Part of a small language model's weights: LayerNorm before each block.
MLP neurons of a small language model. Each row is named by its layer, matrix (gate and up: input weights) and neuron, and shows model dimensions 160-223. Each number is 200 + 40 x the weight over its row's rms, rounded and kept within 0 to 999. A neuron's up and down rows have the sign that makes its largest values positive.
After each neuron's rows, "fires after" lists the tokens most often just before its 100 highest values on Wikipedia text that the model never trained on.

L12.gate12,209,223,180,222,118,200,144,246,191,232,238,253,184,191,195,152,163,201,233,256,246,197,179,167,253,234,228,189,158,190,244,191,151,116,276,183,181,269,226,196,249,204,214,206,239,213,204,112,218,166,251,169,214,269,191,249,216,216,183,155,210,158,265,221
L12.up12,219,204,179,215,200,259,184,196,144,138,250,176,183,225,259,203,212,170,193,225,247,269,309,224,122,205,162,211,226,221,218,209,217,197,139,208,226,204,206,201,125,149,202,178,264,161,115,265,186,217,141,169,232,257,201,264,253,168,263,175,211,191,198,172
fires after: "on", "en", "v", "c", "in", " c"

L11.gate572,181,118,158,173,241,172,256,199,191,228,186,182,209,228,271,240,292,207,125,224,199,245,195,196,199,196,236,247,265,185,176,141,238,211,233,168,193,154,170,214,195,240,210,176,207,217,153,201,187,143,199,234,169,209,224,248,173,282,143,262,201,226,268,177
L11.up572,141,210,217,183,243,280,141,241,143,219,242,140,205,145,252,205,195,166,192,164,180,249,217,213,207,180,208,252,177,236,175,266,141,166,252,168,179,232,222,222,167,214,267,175,276,251,179,168,249,182,128,138,136,244,248,208,252,170,247,163,223,176,179,180
fires after: " a", " the", " f", " m", " A", " an"

L7.gate508,151,149,186,250,155,192,237,200,276,193,181,165,185,294,246,174,241,242,192,187,201,213,196,145,183,113,173,162,197,179,229,170,196,251,223,222,230,173,235,223,201,155,195,188,216,182,206,149,196,195,168,241,116,181,188,204,163,157,194,238,220,213,231,167
L7.up508,270,177,144,192,138,206,187,252,152,206,181,181,152,250,158,186,204,242,196,264,187,266,193,192,242,132,176,182,207,183,249,210,197,271,166,265,246,246,125,162,181,271,228,225,206,197,166,177,203,175,198,199,117,200,220,131,224,150,151,221,180,179,172,233
fires after: "e", " se", "i", " ", "\n", " d"

L10.gate185,207,279,191,213,69,184,181,174,163,220,203,154,272,209,198,206,216,125,153,139,225,153,168,266,234,163,184,200,171,207,212,238,242,217,257,210,251,205,202,219,184,168,186,153,238,256,183,160,238,189,239,185,236,234,165,234,232,240,118,175,164,122,194,217
L10.up185,207,169,149,174,204,205,183,211,159,145,264,155,152,269,201,229,161,119,162,131,226,260,187,263,210,184,175,220,180,262,149,212,249,199,148,210,191,213,283,269,189,177,164,206,232,153,163,238,173,236,199,181,233,184,173,177,144,236,135,195,178,151,139,204
fires after: "z", "c", " sc", "v", "ir", " g"

L2.gate559,168,254,194,181,175,248,161,223,218,228,107,154,198,159,250,198,183,256,166,195,218,165,260,155,187,245,259,189,152,162,174,193,200,231,154,216,257,175,181,166,250,157,170,215,198,226,183,211,163,211,255,269,189,145,214,122,236,187,214,140,208,199,218,181
L2.up559,138,215,194,229,164,261,129,181,143,200,171,217,216,206,303,172,229,154,227,246,198,293,154,275,226,256,170,223,242,230,179,222,190,139,213,156,199,201,228,236,189,164,218,172,227,248,189,203,149,251,238,176,211,197,176,263,214,185,187,169,246,98,207,221
fires after: " c", "C", " C", "ch", "ol", " "

L12.gate380,163,274,216,192,200,190,202,200,155,252,178,199,203,149,197,223,205,125,173,209,211,283,187,207,203,203,177,193,188,162,197,235,252,204,234,140,261,159,185,227,234,122,232,200,245,121,279,180,161,153,271,187,227,221,194,125,255,207,165,181,188,198,214,246
L12.up380,174,253,288,196,265,218,227,163,218,152,179,122,174,177,171,170,156,191,238,226,198,233,203,206,137,241,208,166,223,297,179,264,194,192,175,205,181,191,204,146,239,196,277,203,239,266,239,132,150,218,178,229,165,236,254,180,177,69,233,194,158,240,120,186
fires after: " J", "th", " c", "d"

L12.gate500,169,221,153,190,228,212,160,163,278,231,160,214,97,280,182,237,230,210,290,187,181,184,289,207,173,161,210,205,206,149,131,180,247,257,215,169,260,157,208,213,141,195,130,175,272,275,253,191,152,144,223,220,188,241,237,112,196,179,242,238,147,210,194,187
L12.up500,174,215,234,209,228,188,245,144,212,272,152,163,199,145,228,254,130,148,187,158,186,215,204,188,105,153,208,150,113,168,229,201,207,182,157,189,220,154,233,237,160,205,236,215,282,161,206,173,173,137,199,185,226,233,228,215,226,236,241,235,198,183,143,269
fires after: "el", " ", "n", "id", " s"

L8.gate28,185,177,215,190,203,233,234,158,184,241,248,195,283,189,186,192,187,264,235,177,190,225,171,194,181,167,205,176,163,191,109,119,208,170,185,175,177,219,219,202,201,200,241,278,238,240,228,118,180,131,236,170,181,205,231,143,199,248,188,257,149,226,208,168
L8.up28,258,190,141,231,223,153,268,244,207,231,236,235,166,186,174,167,208,208,136,201,126,160,187,260,152,211,234,137,203,168,206,180,263,253,121,163,213,131,298,194,155,151,199,243,191,116,145,251,213,156,236,159,241,259,216,244,172,223,233,163,196,181,260,191
fires after: "ag", " Te", "|", "e", "iv", "art"

L8.gate460,240,137,195,148,206,270,239,246,240,261,204,122,247,260,242,181,187,196,260,242,204,169,186,209,208,148,233,180,215,185,188,156,184,146,177,190,228,188,159,174,294,221,234,196,215,179,281,250,302,175,204,206,184,141,141,192,192,185,167,251,151,236,256,227
L8.up460,224,189,216,207,192,183,227,227,182,158,326,195,206,200,227,127,207,161,283,236,153,221,162,243,192,214,197,277,224,260,206,178,182,144,175,201,283,133,193,233,256,162,171,196,143,236,184,203,199,282,155,281,226,185,122,151,178,88,235,204,216,238,193,136
fires after: ".", "ver", " f", "ur", " m"

L10.gate184,122,243,221,207,108,222,149,217,240,252,238,158,211,188,169,186,188,136,239,233,223,215,110,157,216,211,265,195,187,213,176,194,235,221,233,242,255,135,220,220,260,165,163,223,163,246,196,209,307,170,208,150,111,237,212,264,269,253,266,234,255,206,212,142
L10.up184,167,214,160,234,245,206,174,262,163,166,149,232,230,203,166,174,205,239,220,179,203,158,180,230,205,309,182,159,145,165,271,248,230,216,263,239,234,213,261,193,233,227,191,217,145,207,189,212,197,257,152,122,184,226,135,212,131,176,185,215,207,210,171,244
fires after: " f", "f", "l", " F", " con"

L8.gate169,132,197,240,158,131,239,158,208,250,307,208,186,163,203,185,142,224,211,187,247,248,287,139,144,245,207,211,211,175,212,207,186,212,207,227,189,224,227,193,237,177,204,183,296,116,198,192,155,212,174,215,172,250,222,133,195,153,263,229,160,249,194,199,222
L8.up169,136,162,232,123,166,230,147,221,186,246,113,231,208,226,182,168,238,245,195,171,204,209,88,172,184,161,170,172,147,164,153,211,219,216,172,228,203,150,192,206,186,186,197,216,183,132,172,201,223,182,164,161,193,223,182,220,94,147,201,185,104,250,213,292
fires after: " in", " f", "ent", "in", "f", "it"

L3.gate14,182,142,225,243,153,194,246,215,217,131,134,194,200,246,194,242,192,258,145,189,200,201,247,161,211,249,223,126,216,181,96,222,287,240,207,186,244,154,164,236,126,185,214,166,166,180,220,143,229,234,137,235,304,185,102,175,217,211,192,228,220,224,254,190
L3.up14,139,154,224,244,231,178,162,238,181,150,224,142,247,159,211,237,146,206,186,235,122,191,198,171,262,275,243,181,199,196,159,240,169,218,203,179,201,195,180,127,157,219,183,211,213,148,174,205,263,211,171,204,271,151,152,200,249,203,180,210,195,214,245,147
fires after: " G", " pro", "ong", "l", " Pro", " Th"

L3.gate226,192,178,161,207,240,250,169,188,157,195,221,278,245,112,233,139,192,196,224,217,215,140,258,204,250,218,205,285,276,205,194,177,206,171,180,224,168,196,190,195,162,183,233,185,251,153,220,200,155,194,226,175,189,183,233,240,239,214,223,155,205,164,253,146
L3.up226,224,209,212,150,187,285,167,182,164,217,160,223,223,146,212,211,265,267,182,201,202,187,231,259,167,209,233,88,224,181,151,205,189,206,209,89,226,255,191,248,175,207,158,201,254,210,187,157,161,244,204,205,174,159,216,213,194,118,200,163,238,235,211,191
fires after: "ur", "as", "ro", "a", "o", "t"

L11.gate306,215,225,202,163,216,239,185,226,210,252,174,185,185,244,189,197,195,171,219,242,208,171,172,174,223,178,104,202,213,267,173,231,210,196,278,164,159,150,263,227,301,170,226,231,180,191,181,182,221,230,198,199,180,284,231,250,187,172,267,202,248,262,172,187
L11.up306,193,248,232,192,123,219,162,247,131,219,239,198,167,188,202,230,159,214,208,272,215,219,175,115,226,213,249,268,241,212,211,184,209,254,262,176,225,200,233,307,152,215,228,197,159,182,161,162,279,240,177,196,202,162,143,156,189,179,170,229,217,215,263,252
fires after: " (", "v", "c", "f", "ep", " P"

L10.gate344,188,170,205,172,129,193,204,162,214,226,202,178,162,167,238,178,199,201,151,200,193,106,169,221,205,199,248,118,191,184,253,202,153,179,217,198,174,230,170,166,215,144,257,250,169,181,275,166,236,145,223,237,167,243,190,149,224,179,220,200,245,217,265,161
L10.up344,219,252,135,245,189,176,174,144,190,133,152,139,153,200,196,158,174,180,193,174,225,212,222,240,150,201,217,188,271,170,283,171,198,202,201,169,148,257,220,219,140,251,163,221,205,190,156,185,190,68,156,196,207,169,154,188,198,249,181,227,190,163,188,186
fires after: " g", " G", " C", " c", "r", "-"

L4.gate2,160,129,212,141,161,105,199,201,198,208,136,224,234,197,231,230,205,174,224,216,141,122,168,255,221,189,177,161,126,106,203,159,284,210,203,238,242,234,180,183,268,193,236,268,227,224,189,222,234,191,229,178,158,308,153,204,178,180,212,199,180,190,207,213
L4.up2,182,148,185,135,206,140,201,140,111,153,112,175,168,152,214,255,223,162,200,240,206,151,236,187,245,195,164,162,152,138,198,169,254,240,207,226,245,206,189,153,274,185,230,238,240,171,200,209,237,209,262,237,198,196,114,212,168,174,219,192,167,231,245,247
fires after: "um", "i", "ru", "le", " Le", " the"

L4.gate276,195,178,167,226,125,153,224,285,224,240,288,234,239,143,214,228,221,309,98,172,201,211,195,131,236,172,102,132,155,172,192,197,240,171,161,133,316,277,145,223,229,200,213,257,240,271,177,163,173,190,253,203,204,201,232,158,155,142,216,234,214,211,193,188
L4.up276,168,129,191,274,192,122,236,262,212,205,200,269,208,143,185,196,244,233,223,154,264,270,136,205,243,215,242,177,160,214,214,221,208,227,228,198,233,231,111,189,198,281,265,187,211,164,234,136,159,217,246,194,217,224,165,204,242,302,132,181,145,282,207,240
fires after: "\n", "i", "ic", "f", " M"

L11.gate677,126,142,174,208,189,197,210,119,217,118,190,181,262,198,207,201,170,323,137,232,203,87,222,202,259,237,202,136,199,265,152,223,206,216,181,152,245,141,208,247,212,234,247,229,200,192,237,244,202,227,216,271,227,220,160,187,205,149,183,283,200,242,244,199
L11.up677,172,161,251,202,184,219,192,151,244,188,116,129,195,256,186,273,159,178,149,149,186,162,137,152,255,132,137,215,211,195,154,208,184,238,197,211,198,233,179,188,150,98,181,241,193,163,192,205,198,137,141,213,234,268,157,147,278,227,156,279,190,148,198,256
fires after: " th", " to", " Th", " G", " 3", " 1"

L10.gate566,255,220,162,271,150,197,198,231,211,190,245,268,213,162,172,265,174,137,242,182,201,235,85,230,218,187,224,264,202,218,153,223,284,173,236,219,243,211,149,200,169,211,189,224,140,203,290,123,141,178,236,153,242,207,240,252,229,153,206,108,109,153,177,175
L10.up566,194,226,180,261,120,218,197,208,185,240,225,207,189,210,199,201,168,157,243,213,170,202,183,168,212,226,169,93,109,161,229,134,246,216,200,160,167,194,219,210,279,191,199,256,208,146,197,207,163,230,215,221,160,273,211,82,246,200,172,154,203,240,220,158
fires after: "c", " sc", "amp", "ac", "g", "ic"

L12.gate493,249,173,241,240,151,199,214,217,208,187,198,151,144,179,227,205,164,238,190,215,178,195,151,253,233,147,191,220,189,192,240,193,217,132,259,153,246,207,250,160,159,176,236,174,245,231,271,191,243,185,238,211,171,177,154,210,154,225,236,312,173,244,247,193
L12.up493,154,222,149,154,103,244,160,225,232,229,120,249,145,290,158,196,212,160,193,207,274,212,208,261,234,154,217,199,165,222,271,203,204,218,161,226,143,213,222,178,156,201,273,246,216,174,164,122,208,87,206,186,192,212,245,188,257,259,173,269,145,223,183,244
fires after: " d", "\n", " D", "our", " C"

L7.gate430,170,226,210,207,191,288,263,141,196,208,200,108,159,152,179,214,281,234,152,224,125,211,176,221,88,259,186,292,180,195,177,202,184,133,186,151,225,189,202,244,176,264,144,209,151,185,204,218,194,163,215,222,195,158,228,226,170,169,255,146,244,248,283,219
L7.up430,191,177,203,191,157,271,239,169,108,159,159,152,115,144,159,212,205,212,266,224,210,182,223,231,170,219,166,225,179,238,203,243,231,129,255,212,272,154,206,285,223,269,175,235,229,169,216,195,156,249,209,250,208,234,262,221,112,175,146,163,170,206,201,244
fires after: " m", " one", " M", "a", " sp"

L3.gate638,175,215,209,222,242,162,161,217,268,148,196,220,198,148,264,209,286,260,198,293,174,183,282,189,186,216,211,235,177,201,163,187,202,111,220,167,212,235,133,231,185,198,236,235,153,248,172,259,154,201,193,179,192,248,161,205,211,207,213,204,252,185,178,189
L3.up638,188,155,195,238,235,189,251,163,300,167,211,209,275,165,191,185,286,142,233,205,240,270,221,292,190,183,218,252,222,180,232,243,213,136,169,219,207,145,192,192,205,263,195,218,203,225,178,221,148,138,228,150,212,133,222,229,186,258,204,161,212,231,201,132
fires after: "y", "us", "ol", "om", "or", "ir"

L9.gate529,156,234,211,192,178,180,135,268,185,226,203,202,265,114,239,189,193,196,206,171,194,240,184,269,199,161,131,142,175,124,174,135,157,193,270,181,205,184,225,220,240,188,233,277,229,258,237,151,190,193,281,175,200,215,156,244,202,246,235,187,157,170,214,161
L9.up529,206,248,159,156,218,168,172,115,244,168,256,214,133,224,191,168,192,79,222,293,172,248,179,220,192,243,158,184,216,161,239,147,215,135,168,234,172,182,124,179,319,200,168,153,240,245,200,205,209,220,223,193,173,208,202,209,245,128,190,278,213,236,134,198
fires after: "em", " com", " Com", " the", "om"

L2.gate371,187,206,244,209,302,186,209,190,187,158,255,196,244,162,173,226,241,253,182,232,174,194,160,165,122,195,242,314,210,213,150,217,267,114,186,239,258,207,170,231,248,178,132,166,176,226,145,202,248,163,242,145,193,169,208,213,156,123,155,175,187,258,217,182
L2.up371,221,218,274,198,243,179,172,235,148,157,240,226,219,176,253,134,255,158,204,214,121,257,103,178,289,255,240,244,206,63,211,226,168,144,158,127,276,223,181,175,213,218,182,215,187,181,260,226,204,218,152,202,221,156,194,183,221,226,276,173,209,157,164,181
fires after: "op", "om", "um", "am", " y"

L2.gate151,248,220,170,256,141,270,193,192,285,216,241,205,175,151,215,213,207,135,297,240,236,192,167,260,249,137,230,265,186,192,189,224,238,178,169,203,211,221,158,233,129,231,179,198,167,124,180,207,193,238,261,218,255,218,158,223,215,261,149,192,185,241,244,171
L2.up151,183,196,223,218,182,221,244,207,239,151,189,241,177,209,191,180,201,284,177,168,170,205,198,213,218,205,157,174,243,204,128,281,161,169,291,176,197,228,223,187,196,203,161,236,203,143,174,178,186,217,183,207,195,256,215,246,187,130,224,198,267,123,206,114
fires after: "s", "t", "as", "w", " W", " w"

L9.gate270,186,211,164,141,249,272,155,181,187,238,135,227,245,168,236,232,241,180,260,207,123,231,196,272,194,177,178,161,123,190,205,210,158,148,214,213,216,237,153,162,258,130,222,163,247,184,246,225,284,247,131,245,137,215,131,255,210,239,245,169,165,225,198,167
L9.up270,178,243,197,204,180,238,168,279,235,166,221,150,149,242,137,160,262,211,257,235,215,202,166,194,181,199,142,178,237,183,170,228,150,156,221,182,218,201,189,229,250,255,216,249,191,201,212,244,189,300,220,171,214,230,183,225,200,175,231,250,208,253,216,163
fires after: " m", " A", " comp", " te", "th", " f"

L8.gate617,236,194,258,215,147,163,252,205,197,250,150,256,234,170,273,190,281,191,181,223,90,154,195,205,169,191,228,148,187,145,203,223,260,210,222,233,252,229,213,150,179,187,189,177,165,256,189,260,182,141,228,247,150,273,185,222,193,153,213,121,198,195,271,194
L8.up617,111,261,239,173,170,144,196,145,200,204,229,210,198,223,212,258,146,218,233,215,179,197,197,204,203,185,236,186,185,153,196,170,229,273,258,253,196,115,181,238,200,162,209,231,227,235,259,182,225,245,206,322,164,199,201,220,322,199,184,222,251,207,229,266
fires after: " the", " his", " The"

L11.gate355,194,252,177,165,186,210,245,161,184,170,225,137,212,157,232,180,275,277,161,197,191,189,218,245,186,198,195,219,219,221,211,186,202,230,283,187,207,265,199,215,200,172,192,183,180,168,187,191,245,166,153,170,175,128,196,278,205,181,172,109,168,181,216,201
L11.up355,191,192,228,163,225,246,181,220,200,191,154,164,173,222,220,202,219,257,184,191,239,156,116,232,204,237,155,181,209,197,166,214,208,127,248,192,196,185,217,219,244,241,176,140,224,196,205,227,192,179,204,230,173,246,145,262,206,210,232,156,205,194,228,286
fires after: " m", " M", "em", "y", " g", " s"

L11.gate341,181,190,211,208,226,203,269,216,208,230,248,139,172,203,295,233,217,218,161,199,144,165,257,197,222,215,199,226,209,254,187,191,224,225,199,180,173,179,261,136,149,222,255,187,155,253,191,249,186,191,212,182,107,174,127,217,249,271,152,231,171,181,205,169
L11.up341,185,172,251,236,206,206,190,258,138,223,247,125,200,219,171,243,216,222,145,122,166,188,165,176,191,220,233,160,130,216,186,207,168,202,235,133,223,222,257,156,171,265,244,223,190,200,223,255,271,187,190,201,193,221,174,186,218,172,149,171,214,141,171,219
fires after: " Ch", " M", " I", " J", " the", " m"

L12.gate28,156,250,288,145,204,143,207,246,249,258,170,229,187,176,134,220,207,222,177,256,243,185,189,191,175,256,252,210,164,174,184,254,267,168,211,203,238,242,204,155,273,175,196,236,187,186,208,208,183,166,263,132,200,193,287,187,241,306,236,189,194,172,203,180
L12.up28,198,284,209,183,228,203,182,253,171,117,118,207,181,167,141,203,255,195,250,234,207,179,209,251,202,251,253,200,241,240,301,224,160,223,258,226,207,232,235,183,235,241,222,191,156,240,217,201,238,236,129,163,135,138,163,164,185,179,246,247,299,278,238,242
fires after: "le", "o", " de", " f", "ord", "l"

L4.gate4,199,166,206,161,217,206,220,171,267,218,173,230,274,194,150,184,184,235,235,252,167,251,184,289,160,205,224,178,240,220,208,139,162,198,220,205,211,115,236,214,87,218,167,234,201,167,254,264,271,184,185,298,118,159,182,147,162,197,254,206,217,155,200,193
L4.up4,234,221,232,197,221,231,205,178,198,195,164,258,176,167,223,202,214,182,189,240,217,167,247,176,222,244,249,244,178,261,223,175,110,220,218,214,161,156,166,216,182,261,177,160,126,245,209,178,256,230,280,246,180,208,263,225,193,188,224,194,219,180,197,233
fires after: "\n", " A", " B", "ra"

L10.gate57,157,223,174,186,223,241,231,251,163,275,264,195,150,116,243,223,265,264,168,234,169,252,269,297,177,224,173,196,182,215,188,144,195,156,223,224,153,221,198,196,205,190,181,252,191,200,275,191,188,163,177,229,206,150,203,219,194,268,175,199,209,227,246,214
L10.up57,200,193,201,156,197,235,262,185,180,155,231,236,183,181,163,218,174,157,180,221,224,230,213,268,156,219,110,198,159,229,270,184,197,250,206,237,132,147,227,230,154,209,136,227,211,149,253,222,175,199,218,186,293,150,255,220,188,218,228,201,165,217,209,118
fires after: " M", "us", " m", "om", "er"

L4.gate467,205,222,195,217,212,218,214,167,229,225,239,227,275,177,164,219,196,224,116,220,236,229,178,168,182,196,222,186,165,175,178,154,233,211,217,197,208,191,224,216,127,202,206,259,195,182,195,221,267,167,187,152,211,268,188,171,251,227,156,244,210,256,264,211
L4.up467,215,180,173,205,217,201,224,218,243,239,200,200,223,199,162,243,206,196,142,223,254,236,191,196,163,199,217,175,163,174,201,187,272,141,153,163,167,154,203,207,139,235,237,226,218,104,140,246,247,154,168,109,205,206,173,188,225,251,166,306,167,232,244,266
fires after: "iv", " te", "os", "ad", " Te", ")"

L12.gate291,197,204,258,144,216,199,165,153,224,187,190,256,238,249,194,222,226,207,250,226,253,186,282,222,175,234,264,157,233,170,141,202,275,171,238,251,191,175,185,168,175,152,162,182,211,236,196,255,205,177,203,216,124,241,226,206,184,185,201,173,170,184,214,236
L12.up291,184,225,187,204,138,200,122,183,216,199,186,247,184,198,254,208,211,155,177,171,190,225,138,229,189,212,149,227,165,207,181,191,162,175,185,195,208,182,165,241,198,201,269,311,237,224,171,233,188,244,208,239,214,213,214,194,268,264,178,206,185,151,69,187
fires after: "r", " ", " c", " s", "C", "en"

L12.gate506,242,217,202,139,139,163,286,193,150,212,189,222,105,198,232,184,226,173,178,168,202,213,166,113,188,226,142,190,150,246,209,224,202,181,232,141,317,277,172,214,241,207,203,191,232,242,207,148,195,208,202,206,202,185,116,149,208,165,149,147,190,210,106,164
L12.up506,212,248,253,199,212,218,154,197,146,146,254,224,200,104,156,211,212,175,185,195,251,163,163,233,243,225,188,193,154,194,223,193,186,161,230,174,140,231,189,217,250,227,212,176,150,194,231,171,249,279,195,197,144,159,212,188,119,226,242,167,165,194,244,203
fires after: "i", "f", "ter", "er"

L10.gate675,232,210,194,223,236,216,305,188,173,215,262,166,212,249,199,177,168,221,216,129,158,218,225,193,212,212,165,195,202,186,158,169,206,295,218,166,201,225,236,143,206,179,225,185,178,209,190,204,182,175,202,246,150,206,172,153,81,173,128,194,234,270,227,190
L10.up675,153,185,234,210,243,236,212,258,159,216,174,179,260,212,231,158,220,230,113,206,233,141,207,158,147,271,236,243,229,306,210,224,188,211,282,153,153,261,205,200,235,164,215,281,169,143,199,202,219,240,200,237,166,191,178,185,232,83,77,126,224,200,171,205
fires after: " H", " M", " h", " J", "il"

L10.gate202,210,221,261,260,206,226,206,180,153,260,204,147,158,242,230,246,231,227,225,203,179,211,173,130,233,254,144,242,117,227,126,221,209,242,197,232,154,141,200,171,203,176,249,172,166,151,152,216,173,186,145,189,267,188,54,205,186,241,209,217,257,249,195,203
L10.up202,176,292,215,177,242,196,248,253,201,266,162,246,251,206,166,192,268,228,155,256,189,213,155,200,255,288,236,163,101,243,64,240,264,114,202,202,240,165,188,213,208,246,185,188,247,217,178,134,213,210,258,162,284,122,142,179,200,226,119,244,197,177,183,164
fires after: " m", "ain", "ic", " p", "at", "ember"

L11.gate88,175,247,212,188,136,286,104,208,202,210,130,213,171,169,209,185,248,205,247,221,186,137,203,179,152,297,201,227,198,235,194,174,183,202,241,184,213,159,181,171,285,148,205,185,214,222,218,148,243,137,212,175,188,192,209,161,220,221,259,213,267,215,256,171
L11.up88,220,290,230,181,240,185,217,311,164,119,200,200,128,176,166,211,277,152,231,218,207,271,148,197,143,239,216,235,196,186,190,152,195,216,155,212,240,197,178,228,271,186,235,182,207,172,226,239,173,201,191,199,179,246,196,245,216,150,167,228,231,199,145,210
fires after: " d", " f", " b", " con", "s", " o"

L9.gate360,221,226,224,251,199,209,226,157,208,129,270,264,280,211,211,150,175,190,180,193,237,214,298,200,231,202,174,172,180,188,248,212,206,189,243,228,197,191,171,197,194,189,181,213,141,187,185,88,184,148,255,203,254,121,169,192,184,283,275,128,133,167,179,126
L9.up360,223,302,228,237,109,153,197,236,151,177,186,177,216,256,140,148,179,212,260,222,198,223,180,189,227,241,131,188,210,167,207,162,144,174,203,234,175,180,162,228,137,164,183,178,129,201,209,149,136,208,259,268,212,226,209,148,272,216,225,160,203,217,240,158
fires after: "v", "-", "g", "c", "r", "d"

L7.gate655,221,181,214,227,106,186,221,183,239,210,255,235,187,105,164,151,168,185,207,245,228,218,273,133,200,244,187,230,206,189,248,208,205,122,237,218,255,251,205,199,257,166,143,217,158,212,226,194,187,211,252,189,245,175,182,178,193,205,209,132,192,191,182,209
L7.up655,214,208,259,236,192,184,201,226,254,169,295,223,269,215,97,183,173,192,165,203,282,203,251,211,264,205,204,196,179,200,196,213,240,199,236,230,232,205,145,68,198,142,163,205,179,160,202,133,102,217,231,243,183,129,186,139,225,233,155,207,164,221,183,251
fires after: "c", "v", " sc"

L9.gate168,194,190,193,147,178,231,180,263,167,293,199,243,221,218,225,202,242,217,165,221,217,195,169,222,234,223,224,174,238,251,227,200,178,150,235,198,164,146,139,107,204,156,207,206,201,244,260,179,291,154,207,165,137,242,225,230,259,166,258,215,163,144,162,198
L9.up168,190,231,169,215,226,182,216,101,158,168,183,223,163,156,147,176,200,151,139,216,221,134,160,186,161,227,195,194,144,264,170,227,192,191,191,173,190,132,200,142,241,222,177,205,209,170,178,206,216,113,183,205,215,207,180,92,218,152,207,267,156,198,210,262
fires after: "\n", "|---|---", " /", "==", "ite"

L2.gate150,132,197,187,225,178,102,162,245,216,183,204,133,224,177,212,219,239,126,165,224,234,183,181,196,177,172,198,294,206,190,156,234,201,154,201,180,250,202,228,288,221,171,203,229,191,207,173,177,157,152,203,208,193,176,198,219,177,171,150,239,335,137,208,143
L2.up150,157,259,204,136,219,133,208,154,203,164,284,204,159,153,314,195,228,135,180,184,253,308,189,184,204,217,260,260,205,173,196,176,206,136,191,211,184,153,247,228,202,173,78,168,223,258,200,254,199,207,215,238,170,146,234,240,281,180,154,207,208,219,245,159
fires after: "us", "um", "om", " com", "im", "ub"

L8.gate392,146,253,203,159,107,184,176,218,247,213,153,170,213,228,212,153,205,232,200,218,233,185,186,146,203,129,197,177,214,228,173,204,191,134,226,176,160,246,203,192,341,196,232,267,196,194,192,157,214,197,259,241,191,212,302,269,207,179,238,165,273,126,211,121
L8.up392,240,259,219,147,174,263,142,137,200,163,208,194,172,124,189,250,171,250,185,255,144,257,175,227,240,209,181,220,232,216,257,240,193,175,192,214,187,261,222,255,160,259,178,187,191,162,199,194,201,194,203,236,265,176,251,225,201,253,165,187,217,193,113,219
fires after: " C", " c", "ap", " "

L12.gate635,157,206,154,139,208,169,139,270,227,231,194,213,164,239,237,269,180,258,223,267,286,166,185,220,188,207,110,270,141,224,189,196,271,196,257,203,171,175,220,220,241,166,154,199,127,162,239,212,241,118,151,230,192,242,208,195,237,222,258,221,212,270,164,260
L12.up635,160,177,197,177,174,175,210,220,134,175,197,213,261,214,229,200,109,200,103,255,251,183,150,246,221,175,141,169,184,221,278,157,128,213,217,151,121,276,231,219,164,191,147,152,160,121,148,139,224,215,231,152,240,130,223,198,237,188,177,219,185,205,248,204
fires after: "it", "re", "f", "un", " P", " p"

L10.gate697,197,181,210,227,127,161,177,197,233,284,146,219,228,247,141,209,182,177,178,177,233,236,166,205,196,250,246,144,168,175,218,152,203,153,252,167,201,175,184,149,225,121,212,257,141,100,256,162,216,236,256,142,199,204,203,170,192,172,207,128,213,145,197,146
L10.up697,179,195,109,182,207,137,242,100,204,175,174,121,184,180,238,208,153,135,211,183,257,195,209,146,155,220,187,198,216,269,207,198,150,257,233,160,139,217,114,132,211,237,133,196,217,218,251,243,228,186,208,292,263,207,181,182,213,229,203,238,297,153,185,239
fires after: " E", "\n", " /", "E", " Al"